config.yaml
num_hidden_layers: 10
num_attention_heads: 12
norm_place: "pre"
tie_word_embeddings: true
init_std_o: 0.0
warmup_steps: 0
decay_fraction: 0.636
final_lr_fraction: 0.1
max_seq_len: 512
MLP neurons of a small language model. Each row is named by its layer, matrix (down: output weights) and neuron, and shows model dimensions 160-255. Each number is 128 + 32 x the weight over its row's rms, rounded and kept within 0 to 255.
A block is one neuron, or neurons of one layer that tend to fire together. After each block is what it responds to, as a language model described it from the Wikipedia text at the highest values.

L5.down601 [ 70 154 124 139 117 171 106 163 142 103 112  70 173 175 164  77 141 145  90 168  94  26 183 129 102 138 136 124  77 102 101 107 142 147 160 140  96 211 134 178 121 136 137  93 130 117 112 138 119 139 192 146 141 142 114 107 116 131 154 133 131 123 127  66 136 131  74  83  87 128 154  71 168 145 105 106 137  80 157  99 100 123 127 103 113 118 118 160 129 188  75 154  73  85 138  84]
L5.down981 [ 78 141 191 173  96 167 159 139 106 118 138 106  97 119 153 102 100 104  97 130 120 121 198 156 134 111 118 123 126 106 143  85 140 108 158 191 128 113 147 133 169 122 102 128 128 144 135 115 131 124  63 146  82 111 104 101 149  88 127 118  71 104  84 222 112 174 143 132 118 113 103 148 111 136 139 176 159  78 121 137 150 116 143  98 120 100 122 111 174 157 118 187 132  98 113 115]
L5.down982 [ 82 138 165 130 161 122 140 143 139 115 193 120 177 151  88 104 168 128  97 137  49 139 141 124 109 154 129 145 113 144  97 106 137 102 157 120 176 141 114 129 109 166 155 107 186 122 103 143 151 134 134 105 124 155  85 138 150 131 124 133  76 221  90 135 151  97 172  75 160 144 109  98 124 122 160 132 142 128 137 136 173 176 114 128 145 156  87 165 113 120 136 149  98 125  93 153]
L5.down1276 [107 149  36 164  73 152 114 132 120 127 193 133 212  75  78 129 140 134 128  75 129  63 143 136  92 208 128 101 142 138 171 110  90 109 150 128 140 146  78  96 154 147 163 142 159 143 108 135 115 125 140 128 111 107 170 105 186 121 192 134 136 169 115 202 114  87 167 140 113 101 108  49 168 112 152 158 100 144 154 131 150 179  82 147 137 139 146 138 114 161 145 104 153  86  57 147]
L5.down1436 [161 123 121 159  96 177 138 121 164 114  64 128 100 137 154  95 141 123 163  82  59 117  61 151 108 112 133  94 114 144 134 167 177 164 148 110 112 110 179 168 114 128 111 119 114 111 173 127 109 147 128 105 107  93 123 103 126 122 142 108 183 163 175 140 113 152  90 158 115 207  34 180 154 167 160 168  81 117  96 148  90  95 140 105 110 173 116 111 135 103 178 122 148 108 187 176]
L5.down2145 [136 145  95 151 156 160 149  79 137 117 110 149 117  91 136 130 134 113  88 182 111 137 147 105  99 106  92 122 161  91  73 152 168 170 226 126 134 118  89 160  89 139 170 129 117 139  93 148 114  89 114 106  69 137 136 126 108  99 136 130 128  86 161  84  63  68 105  91  89 117 159 175  77 144 118 112 148 144 111  86 154 120 130  85 111 123 107 128 216 140 123 159 106  90  73  82]
L5.down2329 [138 198 119 128 147  95 138 123 121 113 115 152 151 111  53 123 127 160 100 128 136 110 181 146 106 130 114 129 191 118 109 173  45 157  88 141 121 120 155 114  88 145 166 151 110  59  99 151 175  97 110 119 128 162 109 104  88 133 152 153 115 122  56 151 128 109 149  67 138 119 154 174  79 161 128 162 183 152  96 146 138 116 142  83 102 178  93  72 101  83 118 156  72 145 149 153]
L5.down2729 [114  54 150 121 136 118 139 160 126 124 111  73 113 115  97 153 148  99 115 139 117 143  46  99 114 147 104 141 135 125  93 128 110 184 178 180 191  97 129 165 143 103 181  95 166 175 128 157 123 162 130 111 144 134 123 128  89  89 105 135 145 166 175 131 141 102  57 111 104 105 112 145 136 122  48 154 146  96 166 124 144 128 137 126 111  90 121 134 133 150 159 157 107 162 128 163]
Description: Role-noun before name. Commas and link words after a kinship or role noun, just before the person's name follows, as in her sister, Ellen; a princess named Tahira; Kamila Yakubova as Gulya; Spouse(s): Opal.

L6.down171 [ 99 146 115 159 102 116 188 150 115  81 124 135 164 188 150  94 137  88  80 125 157 184 101 108 116  56 121 124 117 207 160  76 124 158 123  82 100 141 158  81 164 162  78  97 137 111 131 104 166 149 178 154 116 153 113 150 130 116 147 155 200 130 181 188  76  92 127 161 243 144  79 188 105 136 149  74 127 103 141  98 167 155 106 146 103 176 192 180  90 122 121 107 124 117 111 103]
L6.down369 [141 112 152 175 173 116 131 162 103 125 158 147 157 106 126 157 152 114 133 177 126 126 164 102 123  86 117  63 139 181 115  92 150 117 115 116 173 145 140 176  73 111 143 116 128 132  91 180 143 144 161 151 144 132 110 167 149 144 116 109 171  89 102 144 124  97 117 153 116 120 129 107 149 118 165 130 101 139 110 129 102  96 130 139 133 127 134 134  87 110 109 119 181 130 157 105]
L6.down685 [186 116 156 129 120 143 106 141 127 151 174 129  92 106  92 131 140 164 131 139 129 105 149 152  99  87 143 122 109 128 120  96 130 110 153 100 189  87 129  90  80  81 145 147 137 109 117 181 130 144 109  90  78 140 179 183  85 126 136 136 164 141  97 113 110 160 135 128 165 171  84  99 112 133 111 175 207 148  92 112 142 131 121 128  81  67 104 120 105 168 160 122 157 123 143 157]
L6.down992 [151 124 121 112  89 119 158  97  86 122 177 167 166 175 143  80  80 147 167 160 152 161 115 157  58  76 118  87 100 145 127 139 130 129  57 124 133  67 125 146 126 159 143 122 158 109 146 113  78 152 110 153 151  98 107 117 110 149 159 144  77 160 106 114 100 112 103 107 168 119  84 151 145 105 165 132 160 147 209 184 166 166 133 118 100 161  74 158  99 110 161 148 108 120 115  92]
L6.down1425 [163  78  76 164 165 150  79 109 143 125  97 106 125  59 125 134 123 134 167 143  61 134 130 161 115 157 183  78 107 175 135 144 174 160 154 139 169  78 105 101  76 151 124  54  87 186  99 151  55 152 112 102 150 179 130 168 122 113  91 107  80  90 121 148 160 150 151  99 116 165  99 113 114  84 130 149 140 170  97  97 113  75 171  97 163 183 103 118  97 143 138 117 105 124 201 157]
L6.down1472 [162 175 200 118 129  77 190 169 105  84 179 137 102 151 114 162 124 138 124  98 115 123 155  65 125 120 127 131 155 116 183 107  54 111 156 119 110 193 154 131 109  51 137 126 152 157 134 121  77 135 108 117 180 127 111 145 108 163 160 142  93 146 125 190 190  86 138 117  75  99 124  73 112 162 128 110  92 169 134 156 120 164 158 145 161 158 125 142 158  74 150 136 148 102 102  62]
L6.down1647 [130 109 128 143 109 104 112 143 172 125 143  84 166 139 125 116 141  94 106 129  86 173 111 180  95 174  87 153 173 154 148 140 100 127  90 116  55  77 141 170 116 105 112 131 106 135  95 151 147  64 153 117  82  92 125 126 185 179  74 140 126  84 135 197 192 125 108 102 169 107  98 106  85 141 101  80 120  95 147  88 186 115 141 163 137 174 189 104  99  66  88  87 105 157 154  52]
L6.down2795 [115 171 179  97 137 197  92 108 101 134  77 145 173 128 171 123  93 143  96 155 167 161 115 130 195  84 172  86 133 172 109 124 138 139 189  80 101 137  94 153 111 146  88  99  83 167  64 112  82 180 128  79 135  85 138 112 111 141  87 161  50 178 126  66 185 153  77  83 192 121  95  89 101 153 129 109  93 110  93 142 134 156 124 143 126  85 123 116  88 106 109 115 136 131 143 141]
Description: Mid-word fragments. Interior subword pieces of long words split into several tokens, across all topics, such as approx-im-ations, redec-or-ated, ret-ali-ates.

L5.down434 [138 108  76 142 135 146  97  79 166 155 133 127 117 126 126 153  90 124 103 159 102  96 146 128 124 119 180  97 188 122 159 168 112 149 115 134  98 156 156 143 115 104 152 126 157 139 177 107 131 168  84 121 133 180 141 120 137 137 160 123 123 102 106 117 114 165 115 129 112 154 140 165 110 130  70 127 100  94 118 122  82 207 189 101 117 199 138 127 162 121 154  85 147  77 120 148]
L5.down488 [134 107 121  93 101 129 150  85 182 178 203 106 182 149 117 128  84 207 192 115 168 119 147 161 128 105 128 150 113 157  57 163 126 109 142 130 188  91 137  86  98 142 101 137  97 128 120 117 129 150 205 103 135 156 111 129 122  87 146 111 135  93 116 149 145 184 122 109 170  82 110 120 205  91 119 202 142  75 127 163 147 106 147  87 151  75 125 107 117  63  57 143 200 101 175 126]
L5.down556 [170 142 166  74 144 155 152 100 167  46 108 175 165  98 146 136  86 100  99 172 107  90 119 151 159 113 142 108  98  79 132 146 103 107 156  85 203 138 126 110 188 125 142 160 128 140 167  88 193  90 137  75 148 131 172 133 136 166 104 129 135 130  71 182 113 171  93  88 159 212  92 113 117 162  94  96 129 174 198 124 152  70 149 162 127 138 135 105 151 160 165 132 151  54 147 131]
L5.down722 [140 155 115  92  70 161 178 130 113 140 149 159 185 119 123 188 152 157 145 105 172 113  89 112 107 146  61  75 122 125 125 135 119 149 126  92 124 117 152 180 110 133 159 118 106  97 148  89  88 145 131 139 103 149 137 142 175  84 118 123 183  98 131 174  99 178 130 191 102 130 147 142 147 121 123 173 146  90 158 174 132 168 196 148 106 161 140 112 134 116 120 109 130 153 177 201]
L5.down1152 [ 75  88 145 178 127 142 111 125 156  88 132  57 148 144 132  85 137 165 160 114 149 164 142 154  70  89 173 129 193 169 152 138 128 121 119 175  70 150  83 153 176 108 149 209 115  93 165 119  81 137  67 155 167 102 181 150 166 147 134 194  67 113 145 160 105  98 122 160 160 115 141 138 101 123 233  91 117 136 145 157 165 129 151 117 117 159  78  74  84  88 159  87 124 129 139 127]
L5.down2215 [104 128 140 141 156  96 131 142 162 105 196 116 151 129 159  79 109 183  76 128  76 151 141 134 132 164 117 130 182 190  90 159  93 122 156 145 166  75 171 150 128 138 185  99 147 133 133 114 155 103 151 109 137 122 114  49 128 203 132 141 116 170 192 135 111 170  88 103 114 150  88 106 129  84  59 126 107 168 141  88 162 219 111  72 110 175  88 130 123 184 107  58 161 117 203  77]
L5.down2325 [116 112 133 121 131 146 150 104 146  93 159 137  97 104 156 143  56  99 169 124  92 128 136 126 122  39  88 179  95 128 211 131 188 159 134  54 142 129  97  93 155 181 161 138 136 162 189 111 128 130 108 157 152 173 103 121  96 121 112 116 165 159 135 106 147  63 124 148  65 153 130 127 105 102 146 133 118 115 159  99 104 114 176  78 113 131 127 131 180  41 108 102 169 135 154 106]
L5.down2495 [128 161 123 101 127 194 168 127 154 123 133 192 128  98  68 189 118 169 149 136 131 162 109  63 160  80 120 183  74 114  93 116 100 165 193 155 155 125  75 130 122 131 118 102  86 167 154 154 153  93 145 115 173 121 172  87 184  88 140  88  61 143  56 108  96 194 118  71 126 103 158 153 121 153  93 158 115 130  89 128  51 143 156 137 120 171 121 149 178 226 118 112 183 152 132  94]
Description: Sports career narration. Words inside sports match and career write-ups that set up a result or debut, e.g. in before relief or his debut, home in home win or home run, and first or won.

L5.down627 [127 104 154  89 158 117 150 168 103  92 167 140 107 144 168 163 134 163 185  97  89 186 142 184 119  76 139 116 126 123 119 157 122 122  99 111 130 122 120 136 114  84 133 102 158 103 105 140 128 174 200 119 151 115 110 108 107  68 122  96 129 111 158 152 174 127 123 117 183 168 150 115 167 107 154 100 126 110 136 237 113 120 156 185  99 168 138 128  95 127 186 131 156 126 187 182]
L5.down1041 [137 120 117 159 147 152 200 132 100 148 135 100 173 255 153 113 105 105 127 130 184 179 129 152 114  88 123 178 148 159 167 172 104  91 162 104 144 161 172 178 112 149 105  80  93  70 110 135 130 155 164 165 117 107 136 160 102 203 132  89  41 126 146 161 115 129 141 148  96 145  92 138  84 116 109 161 118 103 106 106 109  96 128 198 128 125 157 174 106 183 191 156 106 134 148 129]
L5.down1440 [137 129 129 156  74 143 126  65 118 118 164 123 159 127 118  87 127 195 107  98 115 169 172  75 110 127 133 171 101 134  45  87 137 102 117 145 122 134 163 112 162 158 198  97 104 135 100 146 132 111 169 156 108 142 168 142 123 123  85 116  28 131 164 139 112 114 137 112 161 115 114  81 114 148  90 157  87 163 104 123 114 148 147 188 163 186 189 153  93 117 183 130 131 123 183  98]
L5.down2083 [ 95 143 187 166 129 135 163 170 165 173 120 152 133  99 121 111 129 107 179 156 141  85 105 136  74  89 145 152 144 171 135 193 134 113  92 113  79 147 171 134 115 139 129 179  75  82 101  91 126 129 143 134 141  87  89 170 125 124 115 105 109  85 169  60 158  85 141  64  84 170 105 165 114  93  58 135  81 172 153 130 129 131  86 133 188 120 124 127 124  76 187  87 121 110 186  86]
L5.down2339 [ 83  90 187 142 134 143 137 128 136 125 155  89 131 125 111 136 110 133 183 150 120 130 101  86 115  95 113 113 164 129 159 116 101 119 101  64 102 140 121 147  92  94 148  75 109 166 143 126 128 148 160  99 151  91 108 156 152 131 116 130 109 138 129 191 101 106 142 138 122 158  79 158  98 125 157  97  91 199  72  92 132 185 129 143 163 150 106 170 119 118 161  94 109 162  97 141]
L5.down2618 [ 95 137  64  87  87 127 102 116 151 114 156 159 124 131 152 136 139 159 143 104 150 128 114  93 126 145 152  77 145 154 122 171 152 112 111 127  83 128 148 104 110  88 163 136 152 163 131 121 158 156 113 128 142 124 152 197 131 128 115 118 162 106 131 118 130 150 157 123 155 114 137 185 112 136 175 144 155  79  82 105 155  78 129 125 140  93 108 146 222 112 117  95  89 125 143 149]
L5.down2712 [101 147 160 111 184 115  63 107 112  92 126 116 101 205  94  69 139 166 155 152 110 109 113  93 114  94 128  97 107 130  80 124  78 112 203 123 139 144 127 131 173  85  50 155 141 118 120 164  95 121  95 175 155 119  40  67 111 194 124  88 196  70 148 109 100 129 105 148 124 167  75  65 106 168 132  66 145 147 135 147 122 117 120 105 126 165 135 120 177 165 143 127  83 113 115 178]
L5.down3052 [112  70 148 108 110 127 124 171  97 139 137 104  89 103 103 172 125 121 162  94 156  94 141 168 102 103  85  89 154  73 191 114 117 130 152 155 162 148 110 116 136 127 123 166 143 121 126  72 141 124 122 136 164 100 123 157 141 180 159 112 126 115 181 115 107 131 128 161 128  71  75 160 151 206 109  99 136 170  70 118  94 166 167 143  72 191 137 136 154 137 156  90 141 125 156  90]
Description: Mid-word rare fragments. Interior subword pieces in the middle of long, rare or technical words, often Greek- or Latin-derived, such as euphoric, colossal, phytopathologist.

L2.down663 [130  98 122 175 174 105 151  98 115 137 139  63 108 169 185 124 172 112 153 169 135 121 132 149 124 115 107 109 155 118  83  70  94 162 149 150 101 112 119 105 126 149 136 111 167 148 114  91 130 178 131 112 179 132 134 123 123 255 178 157 100 120 112 152 153 119 141  95 111 101  81 103 102  95  72 140 180 193  81 105 101  90 123 178 114 113 148 112 110  92 151 106 164 162 115 110]
Description: Diffuse technical-text tokens. Mixed word pieces and function words in technical or encyclopedic prose, such as support in software lists and re-acts in chemistry; no clear shared theme.

L6.down163 [116 147 119 100 154 154 121 123 110 101 142 149 173  79 158 107 174 125 104  51  89 162 175 106 109 131 146 160 117  58 169 131 116 191 108 169 134 119 111 131 152  73 185 137 112 168 159 154 153 131  94 123 140 132 142 109 128 171  78  82 156  87  90 107 130 146 147 160 127 163 135  49 135 131 105 149  84 122 133 149 129 134 149 136 153 124 111 150 130 127  88 132 187 179 126 101]
L6.down610 [152 181 108  84 214 120  83 138 142 136  90  91 157  99 184 129 158  78  71 126 131 105 171 104 141 109  99 138 131 122 155 139 137  84 100 115 103 120 161 148 164 113 103  74 153 140 198  90 141 168 103  51 128 168 137 121  93 128 147 102 107 181 145 122 153  85 138 124 145  93 212 166  81 125 156  70 137 149  86  97 123 186 170 195  65 129 156 124  93 120 132 109 111  84 158  88]
L6.down753 [ 95  99 111 142 130 145 146 126 114 125  38  82 179 123 137  58 125 119 116  42 112 123 130 152 108 185 136 163 120  99  93 140 184 107 192  95 104 165 130 159 123 121 123 109 168  70 141 133 182  87 139  65 212 123 126  69 148 132 150 104 202 132 144 125 122 104 137  77 115 114 147  98 133 110 171 101 137 116 164 198  89 114 160 125  96 172 137 175 108 150 139 113 124 151 124  99]
L6.down772 [129 161  84 168 108 134 103 160 164 136  61 180 154 191  91 155 134  98 134  78  85 153 115 106 156 157 110 112 118 151 175 109 150 152 162 134 103 113 133 186  85 122  91 117 164 154 179 122 124 112 132  50 145 144 142 108 110 127 143 102 130 116 146  93  89 141 150  99  72 110 145 100 130 159 152 176 120 232  85  87 162 111 117 133 106 195 106  87 109  82 124  91 175  88 114 146]
L6.down917 [106 152  91  67 129 146 121 124 117 161  53 109 168  76 141  74  92 115 105 141 145 107 194 130 112 153 143  72 139 140  91  47 151 143 121 116  76 134 122 226 109 145 161  67 118 123 125 135 106 102  93 154 147 159 119 107 143 108 136 160 112  91  94 148 140 103 187 140 146 100 213 116 134 123 130  92 192  91 147 122 140 139 138 145 140 164 114 108  96 186 200 126 122  60 156  95]
L6.down1727 [113 178 115 144 125 137 130 178 126 117  98 134 129 202 123 173 132 139 165 186 165 151  94  81 107 145  81 132  76 172 208  82 125 141 135 117 114 109 218 110 153 166 134  97 147 123  97 149 121 154  74 211  60 140 136 115 177 141 131  94 168 112 122 115  94 173 115 141 135 132 132  63 197  75 127 115 131 151 159 133 173  35 131 162 106 114 139 114 133  89 175 115  98 110 150 152]
L6.down1919 [131 158  92 135  87 146  79 106 120 208  67 124 163 168 103 165 144 155 124  58 127 131 123 105 141 133 127 159 112 155 120 170 134  84 132 102  98 171 196 130 157 116 128  45 115 128 141 124 142  93 180 128 122 142 127 129 169 101  83 126 114  83  27 132 172 153 170 151 138 157 156 107 150 155 134  80 168 161 152 167 166 160 101  66  99 149  85 116 125 139 111  92 109 110 162 154]
L6.down2552 [ 79 165 141 126 167 197  84 127  71 171  88  67 135 134 154 155 157 122 111 165 131 144 167 104 121 114 184 140 165 131 119 129 135 167 153 107 179 122 121 165 146 143 159  68 137 113 126  85 194 190 116  80 140 164 106 123 200 141  89  80 111 166 114 118 173 137 141 127 158 116 147 103 162 169 115 122 126 100 122 123 122 105  87 183 113 164 141 111 146 119 166 168 121 164 128 134]
Description: Noun before a title. Category nouns or punctuation directly before a proper name or work title, e.g. "BBC series Some", "the song "Dai", "side Airdrieonians".

L2.down3026 [201 144 129 115 201 117 171  94  89 149 151 182 123 140 147 134  85 106 178 106 103 111 109 125  88  86 136  82 143 145  78  97 132 184  84  54 144  74 132 159 145 103  56 139 113 117 105  99  88 117  82 111 131 186 131 123  94  68 172  93 148 115 117 170 116 180 130 154 131 208 142  97  90  78 137 117  72 127 170 137 127 164 169 151 195 101 145 125 186 139 113 156 148 171 113 146]
Description: Incomplete word-start fragments. Opening pieces of longer words split into subword tokens, like accompl, horiz, peripher; also pronouns opening a quote (we, he).

L2.down1715 [109 147 149 130 122 137 151 149 142 124 107 125 200 103 197 131 112 132 136 127  90  99 110 232  91 142 126 102 147 177 142  89 103 122 151 165  54 157  97 179 148  86 127  71 154 102 121 144  89 160 122 149 141 111 101  96 111 140 113 131 150  75 140 186 112 160 150 129 182 170 136 125 104 105 167 171  76 120  93 115 139 123 106 125 145 145 120 182 143 157 146 160  84 139 152 112]
Description: Slot before proper name. Tokens right before an upcoming proper name, mainly "of" in "the town/city/village/state of X", also HMS, USCGC, "his son", "=" heading marks.

L2.down2010 [125 135 200 134 168  97 128 120 113 144 134 141 117 113 138 163  72 157  81 163  81 126 103 201 111  98 140  90 116 182 134  96  63 130 129 135 115 113 128  67 184  55 109  60 115 114 161 135 111  73 146 139 158 119 127 130  76 106 113  95 137  73 112 164 115  95  98 114 169 171 122 114 172  81  90 102 162 172 119  84  97 177 135  82  77 127 144 111 130 121 188 136  46 112 128 128]
Description: Sports stat-phrase words. Tokens inside set phrases in sports biographies, such as Opening Day, field goal, team leading, first career; also mid-word pieces (Organ-ic, train-ers) and table-cell values.

L6.down89 [169 161 130 112 110 114 171 103 158 113 123 182 102 142  92 170 110 163 144 157 133 144  63 122 169 125 113 162 192 127 102 147  70 140 139 125 150 131 157 110 164 141 145 184 187 164 170 144 159 128 176  61 146 127 134 137  74 122 105 114 137 150  84 108  92 112 107 144 129 125  79 136  87 130  50 126 135 105  59  98 101 106 176 144 112 149 127 113 149 134 100 157 204 148 181 115]
L6.down234 [ 97 170 122 118  78 112 120 113  97 148  93  83 126 128 118  92 127 136 148 137 158 132 136 184  57 118 106 141 153  73 113 115 180 145 173 129 126 137 117 171 153  98  97 175 191 111 131 139 131 135 108 128 101 170 152 214 107 130 128 183  97  84 112 169 124 110 165  83 107 112 164 197  88 171  83 159  86  81 141 135  97 204 218 145 179 135 178  73 131 100 152 161 186 152  93 149]
L6.down815 [ 58 103 174 100 126 134 148 146 138 103  95 147 160 172 109 145 127  96  77 156 151 150  97 139 156 145 139 169 120 119 170 147 158  77 160 140 120 178 114 121 104 119 134  98 183 165 177 156 109 127 136 137 102 133  94 138 159 121 164 155 152  72 101 140 146  92  89 110 144 211 158  81 114 115  97 104 110 105  74 180 111  98 138  66 109 113 113  68  92 119 113 107  97 129 116 179]
L6.down1191 [190 174 172 127  99  63 114 145  93 139  67 119 111  83 107 161 111 148  71 124 149 105 114 177 166 167 119 103 212  96 116 138 130 117 183 116 107 123 143 105 162 140 114 129 126 150  83 118 150 157 159 128 135 138 130  90  82 139 157  85 121 113 140 159  87 130 116 101 166 126 147 109  87 119 122 172 124 128 114 116 116 122 178 152 139 176 151  99 168 105 156 120  90 124  94 113]
L6.down1267 [ 83 135 136 175 159  96 169  76 105  82 117  84 187 108 117 145 126 148 169 168 153  92  84 139 131 150 118 125 116 113 149 130 177 104 107 197 132 126 122 102 157  78 118 168 119 150 139 109  84 185 122  99 122 113  83 108 159 171 142 149 128  81 217 119 161 156 151 164 104 146 144 160 104 165  88  82 132 117  99 172 150 137 188 139 151  74 113 152 209  82 125 124 158  85  64 132]
L6.down1918 [ 96 113 113 165 119 140 190 108 190 111 143  96 213  83 110 145 120 149 124 134  93 178 165 151 129  43 199 112 163 121  87 142 167 100  87  98 137 152 125 121 120 138 159  92  79  80 159 110 131 143 197 117  96  90  96 154  60 129 109 157 147 108 198 161 172 178 138 109 173 118 113 177 108 115 110 138 143 152 112 102 161 169 169 148 128 167 212  96 112 109 130  87 150 121  88  85]
L6.down2263 [137 152 168 117 154  85 148 169 142  91 157  90 171  98 141 131 123 126  93 150  95 115  92 170 164  93 130  68 142 132 172 134  71 110 129 131 163 121 144 105 166 129 137 122 150 143 158  82 161 158 117 124 119 135 151 105  96  80 143 146 135 153  78 119 103 147  89  76 160 198  68 128 109 158  81 109 117 152 186  89  96 123 162  92  91 172 128 167 119  86 145 178 129  91 147 145]
L6.down2866 [ 67 163 133 131 147 183 121 109 117 110 138 118 175 160 131  84 121 122 115 162  67 199 230 133  99 129 128 153 209 145  82  75 128 150 148 131 101 117  56 145 101 137 143 133 146 117 162  65 146 132 180  94 105 125 184  83 155  40  91 146 159  77 148 121 143 144 120 108 118 122  87 138 149  96  94 172 123 119 120 147 108 156 159 132 136 104 171 155 106  51 112 178 114  86 129 135]
Description: Sports result narration. Tokens that describe game outcomes and achievements in sports articles, such as "led the team to", scorelines like 27–0, and scored, recorded, record, fastest.